From a checkpoint of a small transformer trained on Wikipedia.
Size: 8 layers, width 512, 12 heads of 64, MLP 1344 GeGLU, vocabulary 38164, 48.7M parameters.
Training: 538M tokens, 8205 steps.
MLP neurons of a small language model. Each row is named by its layer, matrix (down: output weights) and neuron, and shows model dimensions 421-484. Each number is 200 + 30 x the weight over its row's rms, rounded and kept within 0 to 999. A neuron's up and down rows have the sign that makes its largest values positive.
A block is one neuron, or neurons of one layer that tend to fire together. After each block is what it responds to, as a language model described it from the Wikipedia text at the highest values.

L3.down335,166,164,184,227,230,259,172,236,157,240,199,203,261,173,224,286,203,185,141,210,288,235,222,223,199,198,192,206,190,219,211,206,158,205,209,199,193,150,177,174,214,124,239,213,186,178,166,177,164,190,185,151,222,234,217,179,213,213,174,253,187,212,260,177
Responds to: Two-digit day/minute numbers

L5.down20,193,238,159,202,254,258,218,209,204,203,177,233,239,227,196,310,169,210,185,172,270,251,227,161,225,182,151,193,148,158,194,229,239,208,183,186,219,218,193,222,220,124,188,159,205,198,225,151,214,293,214,179,232,213,208,195,227,243,246,189,168,155,192,252
L5.down84,189,176,170,222,202,179,232,245,194,180,220,199,244,214,227,301,183,197,158,197,298,165,149,156,211,216,207,220,208,188,211,202,204,209,123,193,205,212,208,251,187,92,210,211,176,213,199,186,160,240,264,198,198,246,187,240,204,173,185,175,191,193,248,170
L5.down271,177,175,180,148,233,212,204,200,226,195,165,179,293,158,217,270,165,184,193,236,284,218,229,208,204,174,178,200,191,182,199,198,154,173,210,161,218,201,219,180,183,141,184,215,169,186,212,226,226,238,211,203,179,137,205,219,209,202,221,223,213,201,161,229
L5.down440,202,198,154,255,193,183,171,170,212,198,183,180,184,126,198,157,180,179,250,269,186,175,234,148,216,223,147,200,148,227,192,218,198,284,190,203,211,194,219,186,158,266,223,198,174,216,195,212,170,221,191,198,164,167,190,205,229,238,207,176,232,207,217,238
L5.down494,204,227,190,187,201,216,208,208,201,205,206,200,211,220,174,149,183,236,197,183,148,176,213,207,140,145,171,137,210,274,196,179,215,214,187,244,204,204,213,167,170,254,213,207,244,212,207,195,204,166,244,196,144,243,255,160,229,201,213,229,205,254,222,166
L5.down604,197,194,169,192,233,226,213,206,152,240,212,245,237,226,152,179,216,197,245,191,198,195,165,219,195,169,197,160,234,192,187,209,231,202,200,201,178,186,184,290,205,210,235,188,261,208,202,292,205,174,179,242,196,191,202,124,180,247,175,225,238,184,189,224
L5.down613,195,223,188,222,233,216,196,165,224,215,168,190,223,180,224,85,198,187,193,153,109,159,229,193,201,181,209,199,188,132,216,162,199,196,184,234,225,189,176,222,224,294,173,231,232,191,229,184,195,202,234,173,205,192,196,207,241,254,182,193,184,177,212,217
L5.down618,241,243,201,172,226,228,150,212,188,214,169,193,205,254,192,271,189,171,227,242,254,255,191,235,144,232,183,234,210,187,211,204,148,185,180,228,201,179,175,168,222,157,198,148,176,160,253,242,242,205,211,211,167,269,178,243,167,218,167,194,183,201,200,273
L5.down644,162,171,209,216,181,250,170,201,188,229,192,256,273,232,186,167,231,231,211,213,179,192,202,173,237,161,209,203,183,251,270,207,221,211,200,209,157,198,195,247,232,220,164,222,252,228,256,204,209,168,198,195,88,199,208,207,217,237,197,148,190,161,191,226
L5.down748,200,209,182,221,212,180,237,208,225,155,169,233,163,233,210,235,175,198,227,259,250,153,202,213,213,146,236,233,160,251,211,255,194,189,257,228,207,180,190,247,202,169,153,217,218,171,191,156,142,210,211,238,194,193,230,262,206,178,210,208,181,199,157,177
L5.down811,210,134,203,237,214,199,196,251,194,221,182,158,207,251,208,155,247,225,209,234,145,268,168,199,237,290,215,178,178,212,224,221,234,173,196,244,192,238,184,172,166,242,201,195,239,203,229,230,167,230,219,167,243,177,157,218,221,189,232,197,188,167,155,121
L5.down816,211,217,202,196,174,191,197,193,212,229,224,224,211,177,201,127,188,203,213,206,138,166,188,176,188,248,141,230,207,218,204,189,213,221,131,206,235,226,205,203,223,260,171,180,137,195,212,185,208,216,152,188,193,208,172,209,222,180,184,233,169,244,168,194
L5.down1018,266,206,209,192,174,194,181,211,188,245,150,117,207,180,193,161,197,187,216,236,179,188,252,219,204,178,169,163,198,210,190,248,230,197,189,252,208,180,207,220,189,220,184,173,185,250,192,161,230,238,221,234,219,203,235,167,280,189,157,240,179,294,162,232
L5.down1229,181,154,163,210,207,218,210,187,253,227,200,168,216,207,233,96,197,171,280,168,82,196,171,194,200,236,196,200,193,199,189,175,213,187,221,202,190,140,197,208,215,316,210,198,182,222,259,217,211,165,211,160,197,196,200,198,178,217,194,228,196,178,193,214
L5.down1254,226,157,232,179,200,216,251,226,178,207,250,167,181,164,216,104,190,227,181,219,95,235,230,211,245,175,181,134,180,210,215,246,232,257,227,209,152,252,177,131,165,295,217,238,201,157,209,224,232,233,192,179,199,196,232,127,202,236,229,173,226,245,217,179
L5.down1296,203,245,190,227,243,239,168,253,210,189,193,213,169,239,215,243,199,234,176,212,230,210,185,186,250,179,234,194,152,195,182,165,186,216,193,185,260,178,162,201,215,160,188,179,157,211,196,225,237,232,237,157,198,263,209,130,184,177,206,155,203,216,232,211
Responds to: Structural boundary tokens

L2.down159,192,209,207,197,191,214,210,197,220,206,168,212,213,193,190,312,200,149,175,236,302,225,219,196,205,211,194,202,233,180,199,193,171,189,175,183,172,171,183,170,217,92,205,184,205,169,185,159,193,194,239,175,185,233,254,174,200,185,120,203,149,208,241,197
L2.down217,176,154,207,214,169,248,182,127,165,181,207,178,188,162,255,261,178,185,151,238,227,179,242,144,171,203,239,216,250,171,130,200,198,204,198,208,192,161,201,117,162,148,233,200,222,203,194,193,212,186,192,152,182,164,193,161,215,173,195,202,194,226,250,193
L2.down663,228,182,164,219,177,213,166,221,195,170,162,246,194,207,210,257,183,188,181,187,223,210,195,196,176,173,177,219,194,264,219,210,183,171,164,205,246,191,216,203,176,165,169,154,213,181,272,187,184,194,137,215,188,169,257,207,189,206,224,233,183,189,205,244
L2.down1136,204,190,118,219,178,162,187,155,230,243,135,226,205,212,145,201,204,186,199,223,207,210,184,195,235,216,171,218,158,252,220,239,185,168,174,165,220,216,205,223,224,202,204,196,175,221,243,225,250,192,240,203,213,215,268,225,209,220,206,254,186,178,221,177
Responds to: Table row index numbers

L5.down125,176,164,199,189,190,175,214,182,230,213,224,161,191,215,193,277,236,199,156,214,266,170,224,165,195,224,155,226,205,167,231,224,222,232,205,211,196,236,201,190,198,118,199,184,215,193,221,205,205,215,194,167,232,171,196,232,215,187,197,168,229,148,137,194
L5.down277,198,211,188,198,223,230,177,178,245,151,227,192,171,174,224,245,207,182,192,206,228,243,209,209,190,182,159,216,200,155,197,209,224,196,140,167,231,214,180,155,201,152,224,184,199,228,239,179,149,184,217,194,261,174,205,214,193,200,196,181,171,259,200,239
L5.down340,143,124,179,193,247,192,137,218,212,228,229,214,229,197,194,183,194,199,146,204,193,238,195,190,202,230,195,207,196,199,216,169,191,181,178,204,220,282,224,227,137,194,218,188,180,175,228,249,158,212,211,131,234,218,225,236,218,158,220,243,165,166,158,186
L5.down445,169,240,188,237,172,172,173,180,172,224,166,219,236,234,205,244,218,196,207,235,239,207,248,206,196,205,175,143,210,186,186,266,227,202,205,212,184,187,235,163,205,160,214,211,215,200,166,239,202,168,167,163,227,175,231,208,265,187,188,218,187,222,218,170
L5.down477,169,268,177,200,150,207,202,188,165,157,221,247,174,219,195,246,168,209,210,240,243,203,182,212,244,223,214,184,191,214,188,210,200,185,171,166,190,181,223,133,212,177,195,241,195,226,168,224,229,204,215,194,166,215,235,201,213,237,202,218,147,249,193,209
L5.down479,192,171,160,236,226,153,235,189,213,209,201,207,247,184,229,236,219,223,171,223,237,192,213,178,215,177,200,163,213,178,186,251,179,152,205,170,156,198,185,203,241,158,238,234,174,259,242,117,204,189,181,209,156,174,142,198,224,200,182,238,198,190,164,219
L5.down536,185,148,250,178,210,181,210,204,183,164,165,259,177,242,182,72,190,238,231,184,82,202,201,230,223,222,191,186,189,220,207,231,232,207,204,238,197,239,183,201,193,296,197,228,229,205,192,173,200,216,173,248,203,194,193,173,233,207,180,205,222,220,197,199
L5.down545,202,222,269,167,198,206,264,225,246,210,260,169,263,185,167,174,192,243,210,227,175,240,121,205,186,213,225,182,168,211,168,224,208,196,225,161,227,195,196,194,227,226,193,192,243,181,201,185,238,209,202,206,197,181,180,199,233,140,227,194,193,212,190,222
L5.down646,177,200,169,193,247,182,217,200,236,229,211,216,210,233,214,205,186,194,203,148,204,205,217,207,190,181,177,229,137,207,217,235,237,228,256,181,194,204,172,200,203,198,215,211,199,237,190,253,205,205,191,249,177,193,162,255,174,254,204,189,174,168,227,189
L5.down671,180,185,198,166,177,218,169,190,227,183,161,211,209,195,161,221,240,244,177,160,211,202,247,177,207,211,173,250,209,165,226,247,205,207,170,151,223,262,223,247,223,171,188,200,202,155,214,203,169,193,237,182,214,232,241,237,219,189,178,208,186,182,187,241
L5.down759,243,206,226,179,213,142,177,246,226,228,173,148,174,215,242,213,213,211,185,225,232,166,191,217,163,203,191,242,144,176,180,241,255,210,219,235,252,191,204,188,182,185,220,173,217,202,196,191,187,229,185,223,177,200,179,195,191,224,198,249,207,196,156,229
L5.down771,213,186,200,191,222,198,198,251,222,201,206,249,178,192,192,190,170,177,184,197,184,213,172,230,177,230,217,196,191,218,218,168,165,216,164,221,124,213,197,187,205,203,152,236,183,255,214,186,191,202,182,219,194,170,182,154,235,193,179,294,205,192,176,157
L5.down819,161,217,225,198,193,241,196,225,173,185,203,185,241,217,174,220,215,190,193,147,206,163,237,187,185,202,148,159,223,242,150,169,196,197,173,192,185,243,147,209,194,183,193,188,202,197,219,196,205,209,153,203,212,185,216,203,178,182,196,190,226,219,244,213
L5.down1026,159,248,161,169,158,237,205,168,220,237,183,189,191,197,151,158,197,276,208,226,185,189,215,195,213,207,296,155,231,203,193,201,214,167,220,259,164,200,180,215,192,226,232,209,161,189,215,194,207,257,208,221,151,232,201,253,219,178,202,210,196,235,209,203
L5.down1124,175,190,192,190,211,173,189,270,273,178,117,173,231,179,172,221,194,200,165,234,204,191,215,202,168,176,177,211,186,229,212,246,210,175,230,247,199,163,214,223,171,163,233,238,174,206,135,180,195,206,206,181,222,199,169,155,237,178,150,164,219,167,157,271
L5.down1331,237,192,233,191,172,175,177,195,149,220,154,238,197,176,224,190,216,230,171,228,224,192,188,238,223,189,189,197,235,187,190,163,168,224,246,204,218,150,205,245,189,192,163,186,155,215,186,223,211,186,191,241,218,201,188,237,234,257,199,231,202,190,211,245
Responds to: Predictable factual connective tokens

L5.down145,209,239,204,212,190,239,162,198,200,152,187,199,194,159,217,260,234,166,154,226,274,195,205,206,228,219,175,239,221,189,244,164,180,189,252,177,186,107,180,163,188,130,222,243,187,187,195,213,215,233,238,191,190,220,214,201,177,172,202,227,223,242,246,216
L5.down157,162,173,155,164,174,223,189,184,238,212,210,213,201,215,182,239,179,239,204,212,215,148,225,220,180,202,213,183,153,186,160,190,213,206,198,268,243,205,214,177,221,148,180,183,228,185,183,203,199,167,210,176,198,221,196,207,179,221,241,193,166,201,202,212
L5.down209,186,245,222,169,164,207,173,228,181,200,233,181,196,178,234,224,181,210,164,224,238,184,220,188,193,215,234,160,181,208,181,176,156,252,182,158,226,211,259,213,164,159,169,154,211,192,219,194,188,217,192,151,170,195,205,236,231,172,230,154,194,222,231,202
L5.down272,204,150,168,161,254,180,205,181,194,179,171,166,212,144,193,281,201,156,171,237,278,206,167,200,262,211,243,176,187,204,193,195,196,188,167,159,207,212,183,222,222,132,156,168,214,164,182,158,227,190,210,183,184,198,228,239,198,211,176,217,194,262,262,178
L5.down499,205,220,151,147,194,230,217,188,235,194,156,144,172,158,198,292,210,210,198,221,275,225,239,233,216,219,195,215,167,162,190,196,192,147,214,213,274,189,209,216,229,113,220,203,215,208,212,198,305,243,215,210,183,191,216,177,223,199,216,215,204,165,166,188
L5.down606,197,183,198,196,221,201,177,218,199,159,221,160,177,171,254,274,204,185,176,212,268,177,185,217,192,220,261,217,222,196,185,223,194,169,176,232,189,185,197,229,186,121,189,149,230,234,191,167,189,200,171,207,227,189,221,209,225,163,201,211,200,178,231,231
L5.down638,264,212,191,189,215,235,237,203,210,190,216,206,198,197,246,258,214,239,179,118,251,122,194,193,224,214,182,181,212,209,179,239,212,234,240,189,187,171,239,202,164,132,197,228,209,168,185,224,123,208,201,227,213,174,191,155,189,166,217,166,177,204,218,209
L5.down710,202,193,166,152,142,235,164,220,173,239,230,179,200,194,181,224,174,239,180,170,216,215,198,189,223,171,211,240,183,171,181,153,173,173,205,208,216,164,217,235,208,180,238,198,232,147,288,173,244,201,195,205,198,186,149,139,222,212,206,266,232,251,234,205
L5.down806,174,187,190,221,182,209,186,216,212,207,180,210,185,163,193,81,241,188,157,202,103,247,263,214,183,240,165,178,200,201,173,180,243,188,166,192,197,237,195,168,202,310,206,216,219,209,196,181,183,171,187,219,222,164,171,175,223,202,205,210,264,190,196,181
L5.down837,226,204,186,247,152,170,183,156,241,179,176,176,231,197,196,243,254,149,157,155,221,197,212,245,215,246,217,219,211,196,154,240,179,195,198,178,196,218,149,172,249,165,232,164,216,232,181,216,266,202,228,247,151,238,226,191,224,205,156,189,187,171,197,225
L5.down1047,203,222,168,215,213,243,205,184,195,194,147,200,224,199,176,365,251,190,161,215,330,182,237,208,167,235,217,215,229,208,167,217,163,174,202,221,211,202,208,198,219,51,201,206,186,209,204,181,216,202,186,187,192,210,265,173,222,207,222,208,193,184,203,192
L5.down1142,170,176,236,253,196,176,215,197,179,175,206,187,199,234,192,280,193,218,173,229,267,198,207,199,179,176,218,216,212,195,179,203,230,175,209,175,185,181,201,194,231,105,220,167,194,207,216,167,161,175,178,240,184,193,190,198,212,202,261,170,236,188,205,168
L5.down1190,224,184,191,232,178,189,205,158,216,185,210,175,231,179,185,283,251,148,190,249,260,229,202,196,176,204,200,198,216,194,229,223,156,198,180,220,177,188,161,169,235,123,180,146,219,207,169,187,221,220,226,159,212,192,220,191,204,189,170,229,198,190,191,195
L5.down1223,209,136,142,229,185,205,190,178,201,203,168,169,172,206,179,234,219,202,121,166,188,190,193,229,202,228,220,260,210,213,170,249,207,227,236,180,185,203,197,191,194,170,204,188,231,200,180,236,290,238,219,126,167,197,196,212,166,177,160,194,152,256,215,167
L5.down1248,188,217,197,212,182,248,200,183,186,118,183,152,196,188,218,301,223,168,208,161,288,217,188,192,191,203,217,194,194,200,156,201,163,211,226,124,222,188,174,176,197,104,197,162,181,169,196,205,154,198,205,195,209,180,227,175,167,186,150,179,194,180,183,168
L5.down1281,200,182,200,231,194,196,197,217,166,201,190,180,266,181,216,268,185,185,180,238,236,208,182,208,215,231,206,240,191,159,222,171,149,207,182,160,210,201,237,191,216,133,215,218,184,232,140,172,184,212,187,188,200,225,190,188,197,198,189,222,204,192,219,225
Responds to: Two-digit numbers in data

L2.down438,134,180,236,205,149,159,188,214,173,249,178,189,199,173,223,182,216,252,177,177,195,181,193,166,314,196,156,226,232,208,232,179,196,229,173,133,190,211,181,177,264,212,230,238,164,179,190,196,257,205,175,212,178,226,223,161,203,189,243,243,181,183,146,170
L2.down649,193,184,214,204,182,153,249,186,198,199,198,184,192,191,122,205,213,238,171,177,242,236,170,157,183,184,132,182,251,226,228,167,198,194,169,186,217,210,230,208,223,203,169,191,209,192,188,263,220,204,245,216,193,201,185,183,239,156,224,222,220,231,215,174
L2.down950,202,221,218,168,158,249,162,201,200,231,245,214,214,224,247,282,231,138,168,239,273,248,219,167,205,140,224,229,181,250,182,191,194,214,188,202,173,147,226,215,223,100,207,211,153,226,243,191,189,180,207,194,226,241,178,232,257,185,178,222,216,252,181,170
L2.down1255,200,235,163,190,188,200,174,174,163,241,192,184,201,165,181,233,200,180,196,212,245,226,178,205,207,200,201,189,248,227,212,212,253,210,188,188,206,184,223,173,212,180,187,210,208,131,205,271,190,187,220,225,268,184,159,205,232,213,200,181,188,164,235,252
Responds to: Proper-name modifiers, Slavic surname pieces

L3.down550,232,193,232,211,186,255,188,198,223,161,162,236,209,171,226,194,113,224,204,232,175,191,195,169,211,209,180,226,189,174,230,154,188,175,200,219,191,159,184,169,208,217,229,210,221,222,203,212,207,220,181,223,220,226,185,141,129,191,187,207,214,206,202,190
Responds to: Wikipedia section-heading ends

L2.down0,194,209,253,185,148,182,159,199,231,202,231,217,203,222,178,214,199,199,205,221,190,213,133,163,229,156,182,206,176,215,191,221,202,221,184,197,176,203,169,228,205,210,181,158,230,183,176,189,198,198,198,228,177,196,241,219,213,107,157,216,197,167,149,205
L2.down118,222,184,131,199,173,174,145,195,229,223,205,244,194,217,187,309,178,186,185,215,280,219,167,170,222,233,226,240,222,217,211,190,188,201,183,217,211,183,145,209,174,105,205,242,161,226,204,182,192,152,189,224,199,148,194,227,305,204,190,213,164,220,218,179
L2.down138,200,194,211,132,232,133,148,216,200,208,216,186,241,170,248,183,193,268,176,168,210,186,205,233,187,170,232,212,166,193,191,186,198,213,199,189,207,216,218,159,188,200,160,197,201,253,221,206,198,233,220,142,221,138,241,215,157,158,197,198,194,145,153,186
L2.down1031,234,161,160,191,168,211,188,236,232,149,196,189,182,213,195,142,252,241,137,207,134,174,206,217,191,218,182,261,199,219,205,221,214,163,225,234,233,181,208,231,229,245,195,211,154,213,164,173,253,187,221,206,223,252,196,293,255,168,175,173,209,196,199,180
Responds to: Apostrophes in names, possessives

L2.down859,157,210,192,150,225,195,231,184,211,224,176,197,183,182,174,281,201,194,254,179,302,197,192,181,209,201,186,181,230,209,171,180,199,187,175,187,184,190,186,170,162,106,177,212,210,207,230,177,134,224,213,162,195,178,197,211,178,251,183,202,203,194,168,198
L2.down889,195,239,177,183,215,202,195,230,192,245,193,198,209,233,208,249,249,221,136,198,230,196,213,242,155,219,231,199,228,161,191,215,129,198,127,186,200,180,215,193,181,147,162,236,256,234,190,223,255,180,219,206,207,209,231,181,210,246,205,231,250,169,243,233
L2.down981,195,156,253,215,210,255,236,178,173,178,186,155,202,192,184,204,185,239,218,189,192,179,160,173,161,218,191,153,230,161,179,206,216,166,229,200,173,204,256,187,161,209,226,149,172,173,194,195,238,228,199,252,209,181,184,212,153,220,219,224,237,181,162,212
L2.down1237,167,249,220,168,252,200,162,201,174,256,178,194,258,237,202,304,194,170,254,191,316,204,213,179,193,197,200,145,232,178,199,160,213,193,222,219,229,166,151,186,170,101,225,177,241,276,183,214,141,216,192,184,217,193,196,185,200,220,223,163,184,159,217,211
Responds to: Section heading closers

L5.down211,207,194,217,188,239,195,189,161,163,184,188,210,184,207,195,207,212,189,216,145,178,198,199,152,174,200,242,191,189,161,208,168,182,180,242,165,243,226,213,167,198,202,208,163,203,204,228,179,188,196,215,155,169,207,250,256,220,191,224,258,185,208,210,180
L5.down218,191,220,179,234,168,185,178,194,224,175,197,215,224,173,183,217,165,133,140,191,219,248,202,215,207,282,247,200,227,218,213,165,210,157,222,214,188,249,228,261,195,182,217,197,219,201,221,209,249,195,215,167,217,213,176,180,216,174,145,216,190,198,207,152
L5.down249,223,240,264,177,209,186,285,200,185,190,240,243,239,143,194,158,176,182,202,237,165,173,195,181,233,199,185,193,221,171,145,195,181,164,281,253,129,188,239,272,223,237,203,224,225,191,197,188,193,232,194,178,180,191,236,180,227,246,164,235,175,227,192,249
L5.down266,162,215,184,175,233,214,192,169,220,210,182,163,215,228,211,248,191,165,189,140,225,191,183,212,211,180,199,144,221,198,206,198,224,199,301,174,229,171,274,236,170,153,197,149,256,233,203,233,282,193,240,137,199,196,212,211,192,202,220,132,160,206,207,203
L5.down348,195,232,209,199,182,182,204,212,210,231,209,214,209,223,189,240,217,221,187,208,259,148,241,205,220,177,215,183,181,156,268,184,204,205,178,167,204,184,184,200,217,157,181,235,184,182,183,164,239,188,175,199,184,166,181,170,224,216,231,192,225,203,215,213
L5.down351,161,166,228,160,234,187,216,228,247,197,167,201,142,198,210,248,210,207,223,207,243,189,236,252,208,209,215,182,243,195,182,226,146,203,199,252,249,187,210,227,235,152,199,219,212,176,174,196,169,264,213,204,223,205,216,206,205,100,276,155,217,188,207,190
L5.down500,160,225,170,215,241,194,158,192,201,241,194,246,159,198,181,190,196,205,222,190,187,191,231,199,199,171,209,198,206,182,213,190,176,201,181,218,191,191,198,165,204,222,209,220,230,185,215,169,196,231,167,160,242,166,196,201,234,228,205,275,170,206,203,197
L5.down512,242,220,166,208,244,185,157,197,185,216,227,231,200,201,219,192,242,218,104,223,217,180,225,218,207,208,197,258,201,212,208,150,218,183,247,203,215,188,145,244,224,202,153,188,211,264,202,230,191,202,193,173,184,205,204,221,195,209,217,284,212,164,152,156
L5.down598,199,198,182,147,236,190,170,135,213,183,137,225,178,189,215,223,234,188,213,229,217,177,259,167,165,214,193,203,230,195,178,193,162,227,122,213,251,121,245,165,180,177,213,137,172,157,199,243,258,227,189,209,201,238,214,167,196,213,203,159,187,185,185,191
L5.down659,184,202,208,141,186,227,203,243,188,185,187,237,168,154,196,288,226,214,178,196,274,229,161,177,198,176,205,242,185,168,207,210,225,235,252,222,206,188,195,214,243,107,157,201,196,192,141,196,204,214,205,188,174,218,201,148,219,218,231,210,200,201,184,239
L5.down717,206,207,181,210,188,153,158,157,215,150,173,203,155,190,218,234,181,214,196,202,245,168,173,167,163,207,181,208,176,192,138,171,185,206,180,204,183,231,196,214,177,154,225,188,195,200,198,205,193,205,203,171,229,238,166,222,217,223,170,177,230,180,290,142
L5.down767,183,180,217,231,217,200,199,196,169,187,149,238,175,175,219,267,199,185,141,186,271,152,249,178,195,170,230,165,208,182,175,181,170,173,162,204,242,212,200,199,194,140,195,194,219,188,200,181,214,214,228,162,182,181,243,180,220,210,174,210,205,174,167,215
L5.down1019,235,173,236,182,211,250,217,180,199,197,210,214,219,232,153,279,163,186,218,246,245,214,197,182,205,176,201,200,204,246,193,211,227,179,195,200,211,193,206,173,134,130,199,186,206,189,172,207,203,236,209,174,193,182,265,137,217,208,248,204,163,236,165,236
L5.down1058,217,269,192,200,189,228,193,132,174,228,160,172,236,180,186,219,173,200,203,174,190,237,238,262,155,185,232,179,206,199,220,238,188,197,191,175,216,177,172,214,208,203,161,225,240,210,186,208,200,243,194,145,197,175,207,165,186,159,245,197,182,248,185,255
L5.down1233,157,174,262,163,174,172,262,189,182,216,161,134,239,222,192,222,184,215,172,177,237,242,249,181,248,123,187,214,211,210,184,242,181,197,156,214,221,195,212,246,208,177,165,246,209,180,174,216,235,199,229,175,194,213,212,173,194,191,252,195,232,172,190,153
L5.down1298,241,236,249,190,180,183,242,155,207,256,143,168,158,199,227,239,145,230,173,170,246,197,200,175,167,216,176,174,224,200,190,276,218,243,173,230,179,176,175,229,222,167,208,199,181,126,186,187,164,238,209,157,202,208,173,155,201,171,170,199,225,228,224,195
Responds to: Possessive determiner after preposition

L3.down1010,201,243,168,233,222,200,198,230,204,222,178,222,159,197,185,300,208,165,154,189,276,221,180,172,242,219,194,172,170,249,176,186,187,187,184,132,195,191,127,218,234,130,198,216,252,182,172,204,141,202,190,213,172,180,165,190,252,206,115,210,197,179,194,200
Responds to: Possessive/determiner before head noun

L3.down734,211,157,194,253,179,167,228,220,194,236,212,173,190,177,188,181,217,217,168,157,164,149,215,161,178,240,188,255,188,178,221,225,225,175,213,213,195,165,188,221,200,227,225,214,214,178,208,219,203,176,212,211,184,171,242,141,209,219,194,175,218,166,137,190
Responds to: Sports stats and awards